{
  "head_dim": 128,
  "hidden_act": "relu",
  "norm_place": "pre",
  "norm_eps": 1e-06,
  "bias": "all",
  "init_std_qkv": 0.0203,
  "init_std_o": 0.0,
  "lr_mult_o": 1.5,
  "beta1": 0.95,
  "warmup_steps": 200,
  "schedule": "wsd",
  "decay_fraction": 0.636
}
MLP neurons of a small language model. Each row is named by its layer, matrix (up: input weights) and neuron, and shows model dimensions 336-431. Each number is 128 + 24 x the weight over its row's rms, rounded and kept within 0 to 255. Numbers have three digits each.
After each neuron's rows, "fires on" lists the tokens most often at its 100 highest values on Wikipedia text that the model never trained on. A number after a token or word is its count.

L8.up3399:158123160115144093156129096141115117147143113112112126120073139073122152127092129137115102151163132107128084131180162080130179131136106145101147150134113124160113187110082120139123109082038124099148073117162127122116122111147164150131156137145113130159144105193141129147090167086114122147
fires on: "F" 18, " bl" 17, " \"F" 9, "f" 8, " Bl" 8

L8.up3151:135141097141113148090110126102113140125113119114146141083130168137125097153095150164120124093167143122145153108182115116131135115125137145171149114137117164131152103131147082139126127104147135120125122155077155112114120116151091130153125151131141089097136145120119117067152168130112103139
fires on: " one" 23, " m" 14, " a" 8, " 1" 8

L8.up1711:098163101098128139131179150128126190158152119132121095153171156133144102103157103166147118167156117127088146123112127089114118135104142113135064170117145081126134160115123105128129104152124111138125122134074157089174121084136156102139126115137139158108087171122148127094126094101163167099
fires on: "\n" 22, "==" 15, "." 8, ".\"" 8, "s." 7, " ==" 4

L8.up3930:100170139148128107104109109116118175187140106140142090116158131128140153094135131160126132104121136138172159120075160146117118098120147117128107139139141148118143159137105130124164111130172165117109094135122165141139109139120096135146148137132142151107108112162133112114145131106087051106
fires on: " to" 25, " and" 18, "|" 11, " with" 10, "-" 7

L8.up3890:114108156141148156095134141146110132138148143071167110126125087134138159138141153142145101135110130128095116154127109146118134069121149098092111118135150112092120137105138096153160136147130103090085109148122102124078149111141079117143126081122181111138123123095072096132149122113107164088
fires on: " |" 31, ";" 12, ":" 5, " of" 4, "WE" 4

L8.up1716:104112123118142135156164153160126188092106158098172115100110086116101072143120134153149159091139096138093135080152138114104138138114133119082101114144105125118133118145108131147144092104133178121113123127101149114100117097123116147156127148090175091149097132074122132157126140104128151121
fires on: " one" 27, " of" 11, " any" 7, " some" 6, " the" 5

L8.up1560:106147132130120131158157152092095188123139162171099146101149114098117131129172117096153137131119142107120189178143104161120138100141107139128143121131109130124119142125106107153127120151143118088129182121165101148106149107145136133097125158135116141130143114151106132159121172119141110122
fires on: " the" 41, " these" 10, "\n " 8, " of" 5

L8.up1530:098181110115142159087123126123125124121118142150102144085142096150124104120085141133148093148087096095149117086123082136150156151153121116136151109136143139135117108111165105149146090158171148111131140108109136142101127134104090123126172136157177090141106147068119192144120137089133138162
fires on: " and" 35, " but" 16, " as" 14, " then" 7, " who" 6, " or" 4

L8.up3997:092095128083146190111160109065099158107133152147140105110114126099134144086111119057140119141157099145134190088096097137152163118115069155082123136154109170112145095125152139159146106126150149159127138107158134119123112098153125149156129127124127138151107144116089125161139129110128133126
fires on: " and" 23, " of" 11, " &" 7, " or" 6, "z" 4, " |" 4

L8.up685:119139134139133088102176115122137076122139109115108125161101120119126112086123101088128150164108166099131125212117120127106116127164141135158159143150087141104168156106097142114126134128189143160146110118147156106107124138120149124132113110101115097107120113182124110124143103163108160123
fires on: " of" 26, " |" 21, " to" 12, " on" 6, "ed" 6, " for" 5

L8.up2071:124095090114135136064140081142099137140100142142102078100120168160152159114105134161116164081135110146139144118100112140130186135143155135162109129134135170138158151119141106098121116133119152129132117151101100157138101138131133114134128140116174134167147156140100127110111094112111141140
fires on: " M" 56, " m" 25

L8.up3422:186167158118122167123113131116147100146098069114141135107104110125141117111122127099080107103068126121161108112138144109126142086143176146140109135167078079139145158153138109099143124109149129139140109153102119168102162129154147129135128124110081107144128110110155100142089149130150117121
fires on: " on" 16, "|" 15, " of" 14, " the" 11, " to" 7

L8.up2403:154119142107147142087114151169133066130149088110125107153110128095145190082124167131135134140142117108150124109126125085159142141105163086162118118097145132138140155143109088137077137141108105115168135148092158109148149124072122118107111155163120142119131136139094146124101148119127172133
fires on: "\n" 33, " " 32, " |" 17, " the" 10

L8.up3040:145144117148132132115103144116113129139150105120131093120124081083112123098148116147109098135112102117138127118154074127155168148130159128102091114132102126132195181092131158115095131125120103128164133090084104115143142115145109157129131134168130149158103140131092142112127116148124112115
fires on: " D" 43, " working" 7, " G" 7, " comment" 6, " Secretary" 4

L8.up3871:106115106152122115108121123117116135148103168117125101112108137159146084084132107142106083119164110101115137118130168113131153110145105126106118171069149090109152159175152139116135109109111120102110115125121147105090208127141104113123093065114138126171144142144146134115107109162098087146
fires on: " W" 60, " w" 8, " get" 6, " \"W" 5

L8.up1090:125174143153100118155134130140159155133115124101115114077161132125103099119112085123125126095113088111144097105106176078088128119158173154132152101137118093112145156097159119097116102153113139147098119157112099128141086111141119118138159135119136156125165134142127093136194145122096111126
fires on: " of" 39, " age" 7, "-d" 6

L8.up2822:139148120149097096151116113140072153107145140126102165199141106141126128122113140130093149093077109103091173150131141141101109122147152136145115109120114116119144123120111128128142126140129128157119113152136140107100073102148104077141151114134171124102177124150108095149106122146147118111
fires on: " a" 35, " more" 16, " an" 9

L8.up1835:154161090135174105130146122133100154159151128112150110099117147099120119125125101124142137125138127127116109150124136085142154140151147157070127133128139104159131103125111083106118139104097123183158114125122105120118171108111136106084124125163120128123127136143126139102103097140109128094
fires on: " such" 40, " well" 27, " known" 14, " (such" 6

L8.up2779:108126152111123147170141108092174103092128186127124153126135089087132088103118128149125131128116129115110146184108144121129123128143186139140129136094124119125143114097140140068128116155103181157116107174131122143123072124057170143108145122133140098108161135148149119113118134097147143110
fires on: "\n" 29, " in" 16, " a" 6, " an" 4, " of" 4

L8.up1311:147124132131140116158120134088155120109167139135150114128145099143086152103135143152135090141142155109179130122148081137102130121103128138132135104127149129124159151145168133124130090132179131106130147063121082152091191117127132137134139149196084144129116125133129138135097157109100156154
fires on: " that" 20, " in" 15, " to" 11, " whether" 6

L8.up3043:160112178159145145158144098090136184133160088174099106111100123087187123157172106143153104111153127092143120127123168099139118164134094152118103114151135134115132169140157104119128093144145127143152151159068111128100122096117126121125142132122110155170159095119143163121144098092128128130
fires on: " in" 41, " on" 17, " with" 10, " With" 5

L8.up268:150093147106116165107093102138105150182169123148141095112139148072124129140161146161133094138115155100139131125131150128074158127127172145139128117094149118131143140133125134106144138077140131116115152146094134119150123114169098118162167101144125149085109110126162160150130154082092122116
fires on: " |" 49, " at" 25, "-" 5

L8.up1681:115118176145142112112185149152170117121136122139132090103128150098120148085152111149104135116072170115144121176129183111125130120179153120110156167136157143126136156128123093121112123121146135152148150162114114178141145105122146122110111137149139117131162103138118118120128127107123116133
fires on: "\n" 64, " of" 13, " with" 9

L8.up2411:142158144126136106127153169093140134128142164166149103113132094144166120147147125153122124142129146152132139150138121128075124146139145081125137084149140141127123161071129110119098100148143141111139054149180111138122137138132090139151121126138136082182172153138100136121153083134160120153
fires on: "\n" 21, " an" 9, " \"N" 8, " n" 8, "p" 5

L8.up1795:131139150114131102125111100106129132110146086091125126082132118162113100151092168144087121148146207123138133106113106157115126144138133116102094166096121115131130147087137168094108119121116140140084149098138138135136137108160139148165134118147109142103134144140153159171110156142123127089
fires on: "\n" 49, " local" 9, " as" 6, " W" 6

L8.up1029:161151112106138159181100101106122134131149136124094174138102100127116091117127148118077110170116125107089100160101163132149124130144211107144127157132099113124108142150106148124106120139128145106108136165079102073119146092101119109149065135113165117122121117157146110142105131134127143126
fires on: "\n" 38, "In" 21, " a" 5

L8.up1661:105125099128122149120124111097086122129103129143098143095118117141123137121135119142143094124106125145136107134141114134133108096122126124120127189129150084105151115072157079145156177176114104157112117162135107122095114148105133157144115089159135136127108128144158081155140102152142117159
fires on: " is" 25, " a" 8, "ad" 6, " are" 6, "p" 5

L8.up3665:112134137109085109166102133164128125113140107092138148128116175109095173098130159141083105161098128119130088112092136115062126154115111139113150125156129182090128108157134126122171150115124165144125063104091132126154141126145168097102176119130146168086124152135149135119121163111132096125
fires on: " F" 19, " years" 17, " his" 6, " life" 4, " up" 4, " |" 4

L8.up2736:106139144106128081106144095126113127138127148105109135083123163085135166128134126141117106117121123119096105128138133084096120146144095091119163157161102134120111116123113087132160087151122145138122079152142152144163118135116142153139124157153140126115159151151109147146115149120124141151
fires on: " F" 51, " f" 43

L8.up3939:132159143136160102181125132099159162096154135114141112107110126092140133130131143124093127098109123114128121065121119092121124137147155168154124124138144178133135104119139124108139135120127101165169135094169120135123136120160114144146140116134134169131093129085115116143135099110107094165
fires on: " is" 37, " either" 11, " or" 5, " of" 5, " not" 4

L8.up574:119127150098128114140149134170160143093105092158112121125146141105112109127079121143137099118155117100129148125121100119128151093138108114132145110081118172098148113153139112145186091181119152132126115132123153121108139116107110116180133133096148109166089133170132134129161118113118151153
fires on: " |" 42, " of" 8, " the" 5, " was" 4, ")" 4, "\n" 4

L8.up1262:137145112111105127108134087155122125134145094150120132143102153150114148156130141126154106174122078093148123139119107131068128134088164113115114105091151113161144165160137086094112134116153108090106162165153102150130114069090130169138104083125137145108140138136104141128096122116105165167
fires on: "\n" 65

L8.up2662:161177164106129125115153157187114140131104167088140141133134124099116110176094167132101125160131151139141059133143171097127195145187129128142121134143145113132144147121128142085160103093120065111155146136101125126167124121121155105098166153144123130096125147153137174106126131140125139141
fires on: " also" 37, " well" 11, " such" 7, " now" 4, " rather" 4, " instead" 4

L8.up1297:117133108120141149126111158111126147135145114188170144078146149099140133108147117112124119163121133119158153153138093125098111143135120174167129106126081090062117169137135095175114148154140145140104090141110151121091096139147116114141151131100129096146122138153109166132120122161149118152
fires on: " |" 28, " of" 19, " the" 17, "|" 4

L8.up3253:073119098113145129154198121130126161112150141117179111105086126139118125143101143137100107089133118084115107080133134114096134144138095135131117126165159121115146110193144078120139137136120109115157156120140100086146157104119132119144134125116150098136142095143102146128151138140131140161
fires on: " and" 45, " or" 9, " then" 4

L8.up1315:125113115092166088140165112143106121104140151095161125118121114098109115118135138138093108116146147134153157118155157104115094118151073121086129130120175101159086096146134130110167163125130138143112135144148122152086151105113128163126138115091107152149175144108137117148117112113097169119
fires on: " and" 40, " also" 10, "f" 7

L8.up1754:131105113109144140135070144104114108142152090140106136166173119097118153106144099153132148132152203089124126155157127139138109175131149114133093178126145073131123119110154112130123121185146106098098182086149116135139135121078113136111100158149153159130112138100141106099090146120154111163
fires on: " to" 22, " in" 12, "or" 10, "-" 8, "ra" 4

L8.up2487:121134125132137100092107115093168142153111119134116120127108109178143174147156124083133118066144105137142075148133109154114126136154099135118148152093148136108121098133109149129125180118127123134113100120136139090154115169134150081181100144107092165101098114163123150113131114104126164139
fires on: " their" 35, " not" 20, "'s" 7, " the" 7

L8.up1919:099114127146119162140127084167107158105135133107098148125105144118143139167145117167150119108066091091116129110123097140102110103085119150118163160115120108088119133126150155128136142120150129125116147153160140082148134087100164125147107131117122111134096132167147147108106138135096134089
fires on: "\n" 93

L8.up198:143115136108140114160140123100136101137174146151127091126108164141179135100138139134113117110132140167162152161155113112131094127150141086088132150154109142132139184124154097152105127151163178141131130136120075115111144132121139113104136113159152117139130150144105145148115113120093143110
fires on: " n" 22, " N" 16, "n" 11, " \"N" 9, "N" 8, "z" 7

L8.up1644:114114124165142149119140161140121130108153110150142147115115094130119050102160087119106124124103157135142142130103089101116136100149129137118144158153077121111135101106164097076115116126144118101138157103120138092129113105168144109137114142116124109107107105149106147120142095147121116130
fires on: " |" 46, " to" 9, " and" 6, " no" 4, "ent" 4

L8.up2360:149098142126126104145135118125113128113136117123119125124166140099113099136120131156105147170116124134100122142162149071079179127141125134168149188157183105141109140143162137114106149113084091119119144126119099103130128127124127118128127117122135140146159122130150131139155154109104152150
fires on: " f" 22, "F" 15, "f" 10, " g" 6

L8.up1475:144134140137080136144128113157119113087106132117132094116119139133127112108093134110157125083113118137151144117104153134111157123138152132053117129132107120119114110141101130155140122153116134141119142081111102111161099094124157128166082116085124143096174112154108145164115159111099132139
fires on: " |" 37, "r" 11, " only" 5, " of" 4

L8.up122:163137109143135093133135153110168155119137094150115128142167147086133099123155125141137122118124140105132094109095170090141098132121103151134110149121147083124190111106130117114127139134110126118141127135159124113122145145090144160143105118127122125108085107047109196121108134171146141122
fires on: " |" 33, ":" 18, " of" 9

L8.up1245:151091127108092122193135115124139111106152134106112092108132185106150128141165159109138101131114142154132089135176137109117153153113117104117119125140130089142197116181096109174166146068130080104098136188160106104161101114151136123116087130112138131130140092143136130169136114145136120147
fires on: " F" 46, " f" 6, " more" 5, "F" 5, "f" 5

L8.up3115:158146142118152104120158125118122135103138134071105165134131126114111128144146145114137124148117155111125164147141096108133169104123154104098095133136209068128132110130123148112110165152141120107100108153121121130157159114129129095132165126084127112085115135039113127133114126154136108162
fires on: " |" 41, " W" 27, " was" 5, ")" 4, ":" 4